config.toml
activation = "swiglu"
norm_eps = 1e-05
bias = "qkv"
parallel_block = false
init_std_up = 0.0232
optimizer = "muon_variant"
decay_shape = "linear"
MLP neurons of a small language model. Each row is named by its layer, matrix (gate and up: input weights; down: output weights) and neuron, and shows model dimensions 32-287. Each number is 128 + 24 x the weight over its row's rms, rounded and kept within 0 to 255. Numbers have three digits each. A neuron's up and down rows have the sign that makes its largest values positive.
Before each neuron's rows, "fires before" lists the tokens most often just after its 100 highest values on Wikipedia text that the model never trained on. A number after a token or word is its count.

fires before: "19" 72, "18" 7, "20" 4
L8.gate542:177148115119122148128188151133124119170132122128117124130106154099093136127149132130101117137110154188118142124142179136132113137103160094114105126136121092142101163135118137094172173141103136129138137122138076145124096108126094144132162099083111115126135147100122116145128157132122138114122126113141141116114139125159110159173160122147122119128169119122136140164116139125159109146193122143134150160179177119110114168144073112111140140139130104141162123128117131169123129083108115137103148121149139092089111149136125089164123088132069101140140110154121126073148151129159141141096135111121105151170136110118078128099148149162159096080134141153133184135113115125153110131114136123099138108116157123099151132179123112140150081169133157141159085078123119096119105149090122
L8.up542:130106120102153150136086117144129148150067112179112092126119137154119122145141092137140128136135131119167099148142081153115131128175118098148192122119152157119150148124146092116126087147114111125115100103119125141087120108121155161131159103096153116120166126089155151109112142126112119161153136122152120131139096107118157113095068150148136151144113130128150117099121105127146134121134163102149113093164134174157132129110139109161132096140078139146136095107144106114103116154133145117117125118138131139168122110160112122120150121114095138118089126135140104112142097117138153132137166156123111112092131139138171159124110143141134098099173122140076100151114122150084148125117135131162101140185131125118107175091091132087192146138134135134148133199088137118108100153127139
L8.down542:106161159119145126113113112143107110128123137132131141138133103131152145150128139147127087138108093142154135134107134138126090124137158142094159154111135132117208141137107077133095105132104104158089127125129172156125142093158161135137126152134153112077142103085115149114117106095162131152131145118127133126123173083117134152127144104136125107136114132126138104109109152127148078111096112108123106158108084147126124113115141134126090142153196115106118149103135099128112123115133095120094140157159095135158147136082152129115127129144127152121138153109128139117106147131145114090162128143126161165110093110127123139131143123132147122116066137140164123140115092132166105199153129140109136198163136089151111151110136114164134166109157108139133135071159110117145155135127133

fires before: " " 42, " the" 22
L8.gate128:094103106126102145171115140134126133176094124160146121090127129123116110149102110121138124140153179120113128142117184161156126128127168112141114133138113162124157153110124114122171152146097158154151197179142146172145110133118096126107098107146175136164115109115100139155101139119118120104131153076122100126089098148135152204127110115120140150134122146116132111132138124118127135133142095169152144170094156132098115090132163179114172148095142112091135106102157162181128114144125141140120099154154108097151101127110137148179130114108173117124135113102112126101135154156095163137097116130149119155107128157130092121148115102156159087117125163124153106089138135097082103154156124117154118122127188130139131123102117112091109141149091124173167134102108164089114131104116104
L8.up128:134132105098125124102140131130098117149140136180103121150122080136122098131133087111114162125149168131157144147137173082122131169093083114139113120126159097092143113131137118152077159147137147196157155153127151160150141163099129124059135099119123126122128140152135154155119148147151130125145084160148151123113131117128151106121166175162149144153148123089073125113146121157185110146151130137141166154140148086121084097117135148119148138095141145098102114157158131132143122137149160124130113112113073108143100139126113141107145140164120156127138121128159150129105201158135165131162137176154088132124132137140137120146106109100171098144078183157143096161137120150094122154156093113114138153153117147165153089102139111119097113114130107150128115108151108109159121102087120
L8.down128:101166141108123112139103124112145142067126135175154144114154121147109135117160141143153144142162122131124150177142141145162212153135151139171093104112154165123140155095143142151140117156118131182146144184128142172085140086104053113137085098161148152151146097160093105148158136131101105099084147131098143141129117110125137142138142138140109108141157109133104095140143124113111151107145117133106124136143135128099174148111086133146144084175136125122174130096145139134177122142149136144124140124204120107142122147108096152123111087148127108129116144146116118142123098103141152086129155120096116177105115156180135141081132161157133105106178143139164115139158102184141117126143116094157137138105164075115105155149167139126142121163126127119119145129094146117140112119124134

fires before: " " 37, "|" 11, "17" 4, ")" 4
L8.gate887:121122099169120136117116122117166170077162133124091146146084145149122125106129145151147170131143151132165071136149122154116107122123157114115105146125135128116111132090122185086171142116131113114070136138117093122158134124101098132125134117099134117179111110144101149133148092116167112117120136112160160110113105155120094134137145110150121099112132112130137131097117135136138109120119123120127128078129122157153134152118171099119108087097129149102135161138161157110093082115089120130139144096097129135085125132132132114157074177123126151112111138100105179121110129099138158128125126138102162118168111130145116143138100146133105103117142107194178147137122127172123155102125114150147121123142130096057140147140088135145105160092133152139093129168155114152106088097163115
L8.up887:138102099119126145141138176140123140159074117103102120184169108118116103111125129111140146123095137157168120171140138113104132128141155133110124165134123100143170139123142154145111095147117132106081159155151144142136089100186163117172103087194110101147078132103157141104134161140090104134104142115070144142085156081124124132142126136118121105116118149118118165106127105151133108129122101128159138125131124121104100122148104151162114132135138147147096111092104104096152139143119122081128151137129136082124148153112134109123089145087098109153089113119105119135191091079123102125116144121134113126154107136118164126151113110154107111097140153083143139140129123140136149147174093148164178131110145105154102134155139100109123132128139111172171140143163122147142145161125131
L8.down887:140152105155155112128133119153114142132080138105145115122127095151171095151148107155095124102107105155112131186093121106102152156177150110114124097115086120137112185142119131120104154097086115091099098122106115181096154143144103126094140138106145104111096078151120113125121129165123129149128093125129140120125151127129170124108171141143137162125140121112146129157152150124105157137135129146149130086140167126168109140121151109120100136205109180141103124129163114091083082138114101109148147099138135119089109103127137133136125126132125137096109118131110136124188132109110117118113117162171100135101115093087130112100129106131106148112134174160190138083101112120158154130119153147125148159136143160121139107094117118129138135109111149143110114194186136185142089113105110

fires before: " of" 42, " in" 9, " from" 6, " " 5, "," 4
L8.gate764:086094123148141138126154107145097123108124127132124139089121129120141112182104110164132136105147115083118130107099135126116133145155134132083170107139130101113118166122133119102155094160157112091108162149078110133157101090154084132153107120112146128129141172109111169123101152105146145156132087144081158126119156161145098112094082115126126157109169142168147123126124108100176110150129088158109104108120123122135118091167123097141138137153132094136139079145105104115117137109096130134135147129091149098107163118075120137151157140132139149170124130185161139097144154125153083138115122112162156131112130112137110113173112111120160080137120133061166085110126124150138155123132134089092151138125141126120140122151146125090071120123153154136113167137080143133133135123090140
L8.up764:089127133129095132156154139154102110104098111136127156082103140124113121152089090136110159161145110090130126127111101104115164149069105160120151118123144115111174124123145131107123147126142128112080153097164160118149097100137114123124099132119142117138124116139160179136109118143131120103121109127110100130134148113136104133112120122113085108147123156111110159135159155116135092100121101078144119104134147118085134139142090075098111108154132166125136132130158127134143097138111117057150165168100132111146136092119135143171111114103139093151174154145139080129121119158124151109132129134182097153160177106137120087126110115127131125144097191127151127118132133100135166167135121120085139118072158113086158112163146107137145114114136093142086149162116154124196120159121110
L8.down764:091126102077174148153160138127085134124102124110124110104107121101090113133107102129126123122138148101141101158116091123116137135084129119135098121090152200117129119098100116135103115133130120186129113139164116115133082084152118117129153152165105122121123127085151167135131086132123164152105112141112096113088129149165142157088131119148127083123168138113139128129172140137137096151132114114142123093145148123090135106117121136090131095140147148080120138126099072086112109079091144179156116098133090086096172126102106124116126154168103109158116132103150145125086126116131153080133102119111134118165140121155098138099113110096161124135119107101097181120159136152151108142110144117087123100124130139121134150162170117169151133103135113105144110144141091115123099157124124

fires before: "|" 24, ":" 23, " in" 13, "\n" 13, " on" 5, " " 5
L9.gate396:118169143113122161101151126135169136159118145118116089142143111120123185103131129161128145105136164111113114140127114112164140152110132127121118137152148143100109151135124122133152124072153177093125140085121120141147127109159173184102096128102133082143146190127158155121127126123130130106101129135090123147157162048143131151129125117141161170175146122119150155168120156123113090124129128071106100116111171155127121121137114153087161134138106094160108119126167181141150158115120102115106157126116152082134154124149126140158112157108132189138076137158159088113155156124132151143143089118169150151125171102124138117127081100147140096130123159132120117128149122157138126125109147112109162118104142124120107122109079136119117120147134143148140151129153108135181096147130116
L9.up396:117079111169134135096127158098155118077124122152112129155156153144149118137132117110135184119134089131122134108140168111134149160123130110074132089113124136138119149137117119135150126115143156111153125142100145173130165122160120101159122116136114113148128122140121146120145111124148141178127171154157133132151095116122123158120121109142112125159122123161096143116097164114078145156084100087118083092103123121104139114122129126172162100116129148146104097131135143151103152131139145115151146148163184123062150117147164080152173138150128137099128084112134132130149130131132146167152135131129147128105149124151138093101107106133129117097144111109119100144117136124116134164141166159145125160169151088083111106102160116140087103065158152093173145123137099120075172069148097
L9.down396:149119158130134101122123151136121156138146152127137117133111116143149084119106126134121141047092088162125165132098120131070155127129147130168142115133147103111121153118144156109132188100135139110115105143114157090120178131102112132160082116123134140198139122128159099125113168146112134129161118095159068163149143131111142116109135154128118125156119162146147181086085124125120127147130113156171130158081132124134121146093138137141166130126144164135103121135093132143145164146130176090155135153104166112151154106089142170097126145159107137108143127136119136131126117161127153118113133100116149129111125155124089178120107176167119145132142103114114163117114126164147122118171157118159120124108139152170131132093121144127112133162146160087130135150126109150148094137152166

fires before: " of" 72
L6.gate556:121125124115136109113136152083088104092105153078121137125162106136112138127151131114135156112139152131139138111173146138157149107129104116148164152138170085117139122148129169134126141113147118171137167145125169119115153114127149121126145157136159133098101116092119138133120106124090117157160066140128169125123104159125148134115132140144138152123107101094163113079154172095150104137116162137151135131160112091176143157170135150120090079158155109133121153128088112108132131140135068096117138122178116092182143133126125119142121118158152145176165147128186161147121122102098097118118131134142104155150117136100158160126138113123160160160152153120163141143103123115097127111103143074136100113118144118081129121076116126145099106113160133134169088163123112124137129151152099
L6.up556:140109168129096099172123157137122120099106086100122130149149104104150132146177136133107160164098123106052159134181137129152132101143148121134112090129158121190157114139158125117142126144137108128130109144112125155134121153174176115155132104167130146087134113120129102100157127120094089134134106129112133152161133138134145187172162122105152169136113145143132103084145160104129132176119151148180112115143118164124121105134108136093122108150135078125113123107081148089158142127106137106154187103149134105098149118097153149139119189159111130150158126152114146137123113118111132122112083090154084156130105143121133158110112161132147148135145144127087105126086103094136155138107119110124115099112148123152130120140174129117103124124112114128113117116108130136130116091132168
L6.down556:151101127197127085172146148083148151109132114141137091131119091120143135157130103137139162114134141141130143177207112121150099131110156134174144137158146121107098141108146148142122067128119106075141142147095138143143148139154100134111101110155137125113107152081090112161128084153131091117089080119139154112139117123137076136158139155107149144119098101126177115151138135150143123159095142138138118128181132095117139118155127089117132131137152110125124115137140129110174187099121123132154159115147135110153113126073152114140133146121120127154151155129112138151111150120068108116127095122162082089149109127119087145127127156112137155134140116064129104095099135117120139130133122086153126139081138144133152119120158092120095078147118119162097111143144099162111091137116111

fires before: " " 34, " the" 19
L9.gate518:145154157111131139117132156115089132138106133129107137142117118107099160126127109109147156135086106117162115135131102094144152144139174102102117111095135097097157143117112115115125140134154134074144163152120166145142170142147152115125186137115099166167127170132092127145131099133142162133126094122139172107080116175113097169111145108124117124142107130094107094101179121146150125146140146140114136123156148141121152120102166134142143108113114108137125111094126137159093126164121141110110119114128131087080150132125170203128106139131114088165138110103175063104134159122142163128152132124139130134149172142113142142132101142135070120110142093188178112102120143123116108127150109124133131141144139079128115128162103083130095141107120135150085173155142160096140131105151134
L9.up518:145149149127133103111140138159087109114176149121131107107129137160134166082134090152099091147135134095165129155137113122128174123123154102120147112098131113160154128155121102177089143166130117137125163187113164139123132122151140131154095092148108112137133094153090148138115131132148150169094140115139130157123120114151086143102116117122125122123136134128121160086134114143148126151178108137142148124178119113092148142142137122169160139111136109115058127133123133166096138125133146138110140144099128112131102140150125161160094142131118076161122112142104127136133164153120175125121194138126104147143144109141158132100114122127122152126128156107138144082152101109069094113168132116121134122112136109121166107136149161158139152093158162120124148167167119129168095131105163
L9.down518:141099158116118128130132119129129126145118155138131148159173113138187157144097077115151167172132155140122144140114159125136140146055171140175106099149084159141152165146132118109127080101191133219167137179162074123102110156134124111118129138146123143134146083120135130168180151110135119107098148125145128125138149105098153099134151098113155141126174132122110115137134087145116153140110087120146140100149155130147123148120115186108127126132133136126175046148113169158146163147167137140115146124103147143110156123109136138144100125104129121107083150119124151121107127118101115123139131119097108150086139128126098159134121152131113108107100113181122109080099137158130127123129161104143163131122121127155110111121129115157109122152166128117151120110163112124162130094150145

fires before: "," 20, " |" 19, " in" 9, " (" 8, "." 7, " from" 7
L9.gate1134:119113125148149164139127124164106110115142113119136121143111131126158149131102168133099119129102124182107184123123122110115144125093106180117144131165122111157122165154107108122154129137078123042147115163169124168086119075175103117122120088111138127107094136133123163102111127142111106142166114146139103114135148121136111121116137154145137110151129124114160101121151117156131129137096150130062128158147104154154140143147112158172139136104135141090084167097175145102159072114148145103124113152136152139139177115168159147162125162094142096112131131160128103120127147081102166111118136135140142135107182149128134113128089153140135155109141128114115115112148145128114142121148129134117120141131157123157138121122151110122146087109134145167074115142151139139124112128132105
L9.up1134:127143111114100145119152088160162128092168075115134134148123137102106124103118133079123068135118106142100173118132126136101154127108095139128149116110147105156104132172107128131190154168107098117148133142109146138092110103144122100159153134084118117095074137130110169095090114097146145177132070109121161135092118128133145124142153133125103142115181086163170104136105117137111126114100134157126166159154124092125127133139131149125149128110122106072109164128147157129127146130130128148082098103082120132179158112139155168164127148153138141126115137136113132097108136143112101108117110102155124155137122117126131126147099145123163079126099115124165123142106120106130115164062100144127090144142115099132183141172166090140137135114092145099133113137104165117126106184110142
L9.down1134:103116137156122126126116128127140119121123140169148124164123140081085146117099152168160095107146114093111134110152056120077165109092103149144082104082121117130137101119153124132151105155128151182160165077094112121103123158123102113120113137121129116124128088113180162133115092146132099122134151115116139135108143126095117118125155120131139117117120098139137116153124109151150134121135138094129139119125099106113105143151123111126094149108124155122177101067117104130153123076161128151146133131161098152146162132100133159105096147111118110103124122142120150114148157146112118200120158142166139182112154112158122129125102105138132189119127097114099107132139182122138110145131151130080131165100130147108161154148089126146114165107151115156103070086161114119135159107089114

fires before: "20" 72, " " 14
L9.gate104:084115134118145125091174142109144130146190091167105089071107098134123075130097146137120139139136169117101168129133132140109120137140128126158141129150109105126167159123162168110154108109136165120113148101112101133130084127096117152165159144115131127137146098144127092103138093134111107118129159107199123158124112123108130149095137118166156136118146121124149115136123123133133111078113085124184092123136111113102152153136135153097148148128077130118129149086091136098114104072098145118109123142110128159163165103143194151114133117095084094144124171154128108111125153148108122154116140146140129111133141174136175122087117153114114133091129145092119110112171098115097134136115145139145108103091165106157144131150125116135096087156140144161134132150135155088134097111116086
L9.up104:149146142161130108150096106166153151135143085161095102130133149128116135105156137131129116154150130148168125130156118083144129095067139103067149104165131155142143135106146123143136142142111103145103171163112114099106120124133128153114155101114104124117148134094167149117105151104123098147142155125091164150117134135124092142156129132179156118101115127133120098083085128097131148145129155139157149104100062172125150134128104123147121090128141137095144116147117125099098080092161130131128118097132125118091141114138136163122123125157092137118131105149090136128121102099133118133102157148083126133089090124122151187090124127114173140160140102089103105165139143094163117157103108093177135150153121107151153118130143112098145116140105122135183123130119123151099101100125143
L9.down104:159137096147137135133131111135162169148137141110123105127109146122135147172122083133135133147128112109126087134150131124110150147150155129125120176114139153168120098119136163148118116109162154158111110141138153146107132122139152147173164130105137126126122152089140125103176139093147154154136126133146122126125150135123164166132105094146151148157125112134152060160137140105135113097121150135127173171130102135117133172158120110085136086111058148134145097156121145153139137147130142108123155101133139133111113122099131129124151112172128096134113110138148154121160088128069148133146129159102123141144094095123168163116088116190114177142164094146149100093145152134102149148136143122142115125135108125113158136162113164141168189159114132158154118127111124166147154139105086

fires before: " in" 17, " by" 15, " and" 6, " as" 5, " from" 5, " with" 5
L10.gate16:113149143130137120131174145128130121114127110147128144135147103130145133116109136132143118079139141131093108093117149138130184157155145109137131116134105157150110110137114115160129096128106130104127143099132090159111108093100144125139126103089104148168094140125123115161080113135142108126168100174139177144145110147144116116131160152105083150129144110114170123098152094101153121132161099091087174096185140208126134143120155125164133112139161118144142175133147155127159148128136137082156113144161143131163136098107127061140142109152157137092141098135163094145136136120137085134100133149157123131161172158128135127148080133132125125162122131140165121123120137138115128135096148118122106144108126107137132107118131127150131137097148139111100156111100171129106083147107121
L10.up16:122092128147133136154145134110128131171116111165099127134149172123088161168143137102148107095122146176121137113135095152118121142146133149115180081113111114121138147120136090122144122116093142123131124087138150107159093163153115110096115142101108140130082138113137173137112123132143137094128112135128139151073154095090138119150123094157138173112130083105100160148118113120123118140115100086128121116128186122146125146070135125131164134096111186102127141167172170121126133146111135130110189149091074105129117180112134135157132082146139088099123138141095147151120131165116129119117137138141073148138144151138140089134142122113186132115157105157106105124085133107120123101128133067121110171116117152154142145121133177115118132085151101128126143138157061120117088165137086
L10.down16:103108129101126141112133162142171163125129118186151099166124110124139123134104179107085107140118122125116120120106105119102128134109136108092119107133132163167125102075075135154136108160153098145109152140094141139112100135128119150147101121108139112152085121146132091116107100127143138165128170144097115121112106140157180172114122133129136108137097084093109096144098126155111123160113137121089121139132108094150140120109140141106118147094116135114124143155149118125143136146113158121109145138143142192120121171137126135177145112152140146168051128101103143169113131167147113114118124120116147127135156081127131141127117183141139139099161184095117153125169171089138129157141110118122137084110158114130170139109124126082136134106142090094158144134133156125113154121161157

fires before: " to" 27, " from" 12, " the" 7, " in" 7, "," 5, " with" 5
L6.gate949:138166148119142115129130135143105110137130138101134149137176154117140134150093183128157107116133165114133139075131130157161156079125101118124131104112135140123107137095111094126092114139105142107128152115090075134136151159136180127137108131102122109147134114097103147120114139128191109100117101112105115131130115108144110140098161116123093123101133165122163136166181100114132138078121125166150127157158193114092096181141144104139106172122146107127121152105153095148118097143092112125105117129111156144131156110090118107135128157124098159130130116120124161102139130127141116116123136142135131141125192111130127075150106119065149142102110119134128126066132116117109129181129105140105186143137170133142144142093114145151072097108169126149127132089123148157148121136140099
L6.up949:114125163138144163140117156144096161108087127162132136127135124136110102147104143084080120157096107163124153144101091111111149127137144156122165115128103154127124116140061130116143109135109092117140135107122135120137124117145083128175109105120104129101121166136153162083107133123160117146124114130128137063158114139089137137152124155117150155130097161078157166081125128139145126122130090119144098101100143154140090106134096088132124099093134208143174147171091092075180167121117119124117144148142118086114119140117129096129174086146093158106117149144143143134135122121106143092126167114143139122110125129117128111137136128160178153090160147101109134148133140082142112126140151128104133112122160138055114134170133114135145147135153114129140118106123122110147103125134123
L6.down949:102167068115153150148156150134123119140174122110143144149086124123109120114139127124092098145095121127139106163106171149143150102155090138155112082142113140140135119141119096093096174143159151205172145108113149112117135131117140104105143112086108151097093151111143109116171096122122088132118129172129185133129157139155108129132131107159170094135128100099146112094124128145140134166140120100121101121094131086162133153113178118124095149089149095104167166102145159120147129119132167164099146097126150104085125145127126141127115118135144118135117155144119154182120124108102170123103122119160099129079156132167156106139099149143174151133141131105124148103119126139118111152141117124147116075111134114158139144164116125152131145116111116141125147099149131106125181089139096

fires before: " " 37, " the" 12, " July" 5, " February" 5, " August" 5, " May" 4
L9.gate468:148132143083138112104119147178145116145122162142152104099139118144095110094125118144117107169130140087171092151121122170119166081156116121157076124098171119070158131151143153153122110139143114113119140135103111114143094115141123130099119150130165140155134140116140132152104133078082135157134166130132126133108135112128118087097148123108138139161128149129114096092098121135141153120136145130084124162182148153121117153166158138081128130089125133137111133093136130101160190128085115149137135151108146083130099110098166123116098134103142100129139111109129114122094139110173163130142124136111100091164136155159121155128100142126074108132128114130176099111132136118140115187133106115135118135157139139093138101125119087109136134121107129163121144113075097135121132143154125
L9.up468:173111095094123112171120120133116099119121127125151124104084085102157113151098124126153123116136116145140168179117148084143175118120115088125178134101143144151141179115123102137080112161115121134095116116112125166117117141152117113131129127120136126107134068112095141157173114154091146108099108105145134113131149118113143167121189146124146122121147160125150146119152101156139109092125146133149132114093151149075126180138117108143106107107155165101104094091132127128112077151112116127092140097144148142154101164133174141124134129138146119146135114168145104114107097128156150112161164101145128143178193142147100130185151122155107125118142102177113104138094110155128155120108127127123158135177122106127115138136162119124130116109147126134106117094130094097142082115110138
L9.down468:148148102111123161116127109149115094100127166150089133099110139114137164137137100153161162137144135103139125138126149161109118175134094143105108151129111109135115077124094132117117148112126158127140139114139138144133090129132161163135111116153115080159140125139112141107145126113165114128095098110122127120135132148131111164065134131153184108112114109149180092100147123112111136100127157114156102124123109139118125116121100151109156122112119149096173097124113116125140111171149112127100144147114125164129130142108118167155163112173107150129152128145151147132147141186159114129182144114085120123111139092196090162176109093150141067104144148149110078081150156145099139128131140150093142121132155171125154154138132127163148136159132151118167084101154159129114105101123122

fires before: " " 27, " the" 24, " in" 5, " on" 4
L6.gate697:131151185128116124121149119126112110158168115122116129091148086097140105104114102101136133146117114100109127137149101130157087191138170101138163142131137137160124091112129113161133160158135122107158154121103082129097118136120107123121143074134098158178130154146117153112122106115142092133127114152098140129140090089132137109141133074176151138164118156105140117134148060169148124125143177111132148124135165163136121138122118126128155139125150076137128134136128134124107129095131138128107132131128152144144112100100173161137150099160115119118114072084138117072138171121133139105104086127140154127151153149152132117114112164160125130109118142117104148084148126176126116147091115152152103119145155112179157121145118129156101123048179141102088169105124107135113085122119110
L6.up697:171145129105110134106116115139139153101125110135130118162129175138135090096132107089109114099084136109119110110185149172151147118084115118118130092147104105130089128098156130151091154207091147094099144150121142113128145130147127134127139155165114146090083066137157116168141110134116088098137120082126090169109137100127118151065139131101128108105126113120133127088124159136097137165106105109148140114136140176129141173126085146151110128103112100158165102178126085174105170091090142109133134094119104122104136144114137109110093093164104126148133145100128189116142141139125137133141143158121148085123128137104150145141110130143126133141107114109131108091083170111107123114117115103138134129115155119123111140130144137140171107112141110093117155115103150131129083077165125
L6.down697:114132145112125112147131117162166112111146129142148181156091130139150202144172181093094106131121117123150128137145152116184144158131110126133119103062104137126129103096168147141109123136118120105111099128098100101118121146140121074096129116145142138143102133132130134124143152120122125142118115124132122114134129101106123152129136138140126138131150146106145144145096094117168116114155156204120108154152101149121138147110132135151168147148127127121103088106167143109148108134101140151086150104135148148134136134170127166187110152114081130092105073100187141081132144154115152198156129109104091097104159126111152148080115119112140133124121115112089139133116103128099107128161151163086162153124102139168089133126143134142104134108107139145159132137113105134119128128122145

fires before: " of" 47, " and" 6, " with" 4, " for" 4
L9.gate1178:109120089112104134110132143102117125144098149140161143093128159135166099164130132150097153137106165112133144165185152121086070116112134109083129158162175089135120109094118131118117120142124126089130133116133152093130116152119105119119129153121148116136126136135159131121136076148175121115134082124156135179161083138198069147166114158073121131115157147154113096159163121103139103169160115143108120112157137134113126088134155147148116119141112158136065132132136127089106085129119105104150162111172103094121107166148107096130162118162102118133056154117128092101131116120101117154134192146141123103149134103161103113092081114134146128125111132107147120137090132158141134113130102135099133163132170114134124162130110100110117155115132107142122121135113129130177138120152140
L9.up1178:082087155163090160136088171125105119135160105097120121131097110121153126133098112121115130101133164120100146117134119120114136134142159133119075149113123140125101084130113079122128106111089117095124067123141105133139139143143130068136148135137085125086132114141093126080137103108121154170106113153145150152152119138131127142170150086115088133092143146161136123102121126122103172127107088133131132145138168093163084160094127114130094161103126178111147109140085134135134136128164176159156177143140117130119106120179173129143142159135116101127120106143109149132145122149154161102093127130143121126156110140097134130139097136137109152117142123146095138146097123107124180100098090159158085133144163118114079139143142113146158128126140142158137139179090134165108098115136156
L9.down1178:081147143127142134141108124124146156104105115141108156116086147128111153143093103111118155099151145112070123085190140127155116128155152141132129179134146143189102117108113154146112088147156122140161110122136130119137119100128096112106115139114081126114123141159064178138127131116155130089159139123101164066162138142130148171117127143177115167126145147158109114097130119103134130101142114121104147081110160128190160164144131083127124125155139073151149128138110104117141152124144145144106131158129153125119116163151140116178126147141109128159117114131158089131123111133132142127116148112131120115091093077132131124165167209098127125143140145140150152124098128142116153108137154119128098142105124145140093104092101167146130150150078174138145128159129130134127123145094138

fires before: " " 52, " |" 38, " Pts" 4
L2.gate565:123083079134104115098127164116164122096143131119100083165122112112123134091138145129159130137087109161122151113133147123151148131180137208154148120138111163152167129104155135098137158119127113093134107117121140154131092129140162121136128117136118145140109089137113136100127125130110145149140145155166117109161150124156113099119101117152141111134118099138119060126103154129135134123117124134145150111116139134156113166141100164108189066100117150081164136106108122133127165077105116164119170113149110113119152159104123102151112107148111150173115158148117110097176145145170127126153134178136117140081076115109138151157111098103080143143125122112123149048161090128111117115111117142096154139091150130134141138115181151125087124148131133108100119187075124130094079114106183
L2.up565:119095139179141145121192159145115106133103091117153122115160180132118156117143144141139141151119098157130087135128181117124169158133149112166117138156120123146123131085121152132111113114112141110154129097107151114108135141109124156092132120147153142144146105145126128130155116122160131119130148125125163133141141153147167120153122114122121095139153108116092103082162144120124113103107177113144136143162133155116151123135122098162177116117108173122139102113155120162098171136103159118115162118130131112132085160092128153122126075179134151114099130107173150148170096143159140149153112152111148152071122130118114121112131064132149120147176142086124136152143114122135149082135173158075090100162113138134095088110121114137151142176148168134127121105077123122173076085142172
L2.down565:155135109093086102110141137154126115118160121141103136088108158135150149094123137133119133135100128119145119126141165197158120146168142144172113130119131142164160101119122121110122163140136086154112092164146104180085121097145175124091166145138112173131151092119109118145139129160099107107138119135105173166121128119135141142144088129146060110101151146133105101137158136105120150119099125140116143126124134134104125152159137110134171112132124120107126088098153078167134113122121121127133165164111146098057109108100142127112101112102107154124117117154136132110161150126170090105139112163125157120147103114142166141133123117152138123092131123075126163134141118111061132159118127142111133132143175154105128148127132119124169122163092148100145150114132113191098097126116168

fires before: "\n" 50, "-" 28, "|" 10
L8.gate1:095132126118125127118124171100080136135107115142156121110167141105136141129117127151147172145114149095153122100096118096148125151176130127201146129095102137125133113132125111133171166092174210111131129111137096125179127106177150156152113113104115141094110140136144110129154102131130095137168124108111114119162096159140084136134135133118135176158148132128120149134137127157150143144067129121111089109102123092153129130103113127166180078148123074169103109087122095165124112103133075134162110095117150164098078138144137154115124173121127139142149113165088126083129112126164128140142109087120153133141131133159113110147100084124120167136113131156084131104137126143131100179110124171121122093116126114109146094080113173087126147133119150154125099124140112103125161101127150
L8.up1:090089133130096168122126165111079150131101101126098119134131133133155105117148113132145131099099176111133108128122127078082151123134179130111088143089132160135130136163134140116109176111135127120107129073114114182145147102132076137107105132134084115114135165187131137115138095125123145132159142159086126094148170118149131135119122166132133152145109143131179104134146159125103145132114132112128089092149121111139115138123103123120110125119086131148113117108096096084080185110155092125157149146142133147126105103117104146150124115147163156093110102163099122091121101118164122113187123113142136112160168106149096137085092111158116130134146174195137163130141153129122111133096130134168102111162154103118137127175139153146117127118132134091118122128113133122141150159120115
L8.down1:104145114065120168161151130147093123159085111136133115120161111123120118120148136126148142125141140160182139117102086105126126122143128155158072158097122179140096148190106131103134184158171148111159137114097103137095109144151115123132104118109111131137171141156126127155163081124085115145132114141136110128197121156128142133161137148132112135166092173145115077131122142173163142155095114127120123127120125109124063131106127111122140131149149098118136164119114070131133139138100179150173152125111159122151118116140123162116122096125137138157158133172115136092113125104144114139133097130165156116125189113087136132153098129145157179116118172148123147142140115132148128130095140120103078122143122121118100126116106136114096125123131138151115120147190098127139150133166142

fires before: " " 70, " +" 14
L6.gate958:130109118147125104118113113131086123157150195183150147135127147136143117131114096138158161081116135085094144131160128108135111141163168086159165105122121126120148100082146118179157151140131148113116131139146151129134127112117135116112129115119173128130123150153133151076113109170098136151090150107156116133139130138119102096145120108121144100127134120156119152124157123130138123174136105107142130062135108129118157080160126127111148095117124135121127099150125115154151124117078133108135126144184137093132140091101103136113120137147110137119109130106108101080092135101182168116125132107146104105110107103163121097136091206079149109131164123146141128071115124102134140106138147146112165169110132163114126105125109123089168115137108108142118107175124156115138125148151145
L6.up958:127144120101096153150136125121109110113162148095113123058136135110122139114143102134119157156159150151103115129151123128094172122124115120156100138131093155164140145147123129054115106168159127143115154135139133105092149151107141167132104120118087134109157135105109129136143143131144123162116160149146140138118122118115126147106148146163132115163143136168142115141107126105168151128118154140157147133170101161157112088189138122114124159127090145163102116147170124114124145116071153116119159147155113120108109150148099130152106107112175138147112123135136147121122156111128116178096123119098138133112102128147159133155089110139143160126150098118159152143114131115114160170136107179112080113199133093124109105130078156124085102144101110129176088127105122123119095119135118
L6.down958:124138176173130156124116143152096125139127124087120111103126122127145128149147124174131155184118108111098100140140128123110145145091123112146136117164151145211117123133148113108128157108166104101136134100116136149126110192158118117122156105084155114118102139174124100120120169161108152155151158163132149149092124124105160124139200135145164105144174147160144169137139125092125135134136111166126106152101142147119121158120105141127121121138153121139134111138117140187138116169113155104075131138148120118121205094141120127136134110126143142130135135095115128080134127090150072124134118129125145078146136126136142134129138145109115133165111143137134163118140160142171107113117099100109138128120149166110086129144072138080092132094132168114093127098101123096134099145159107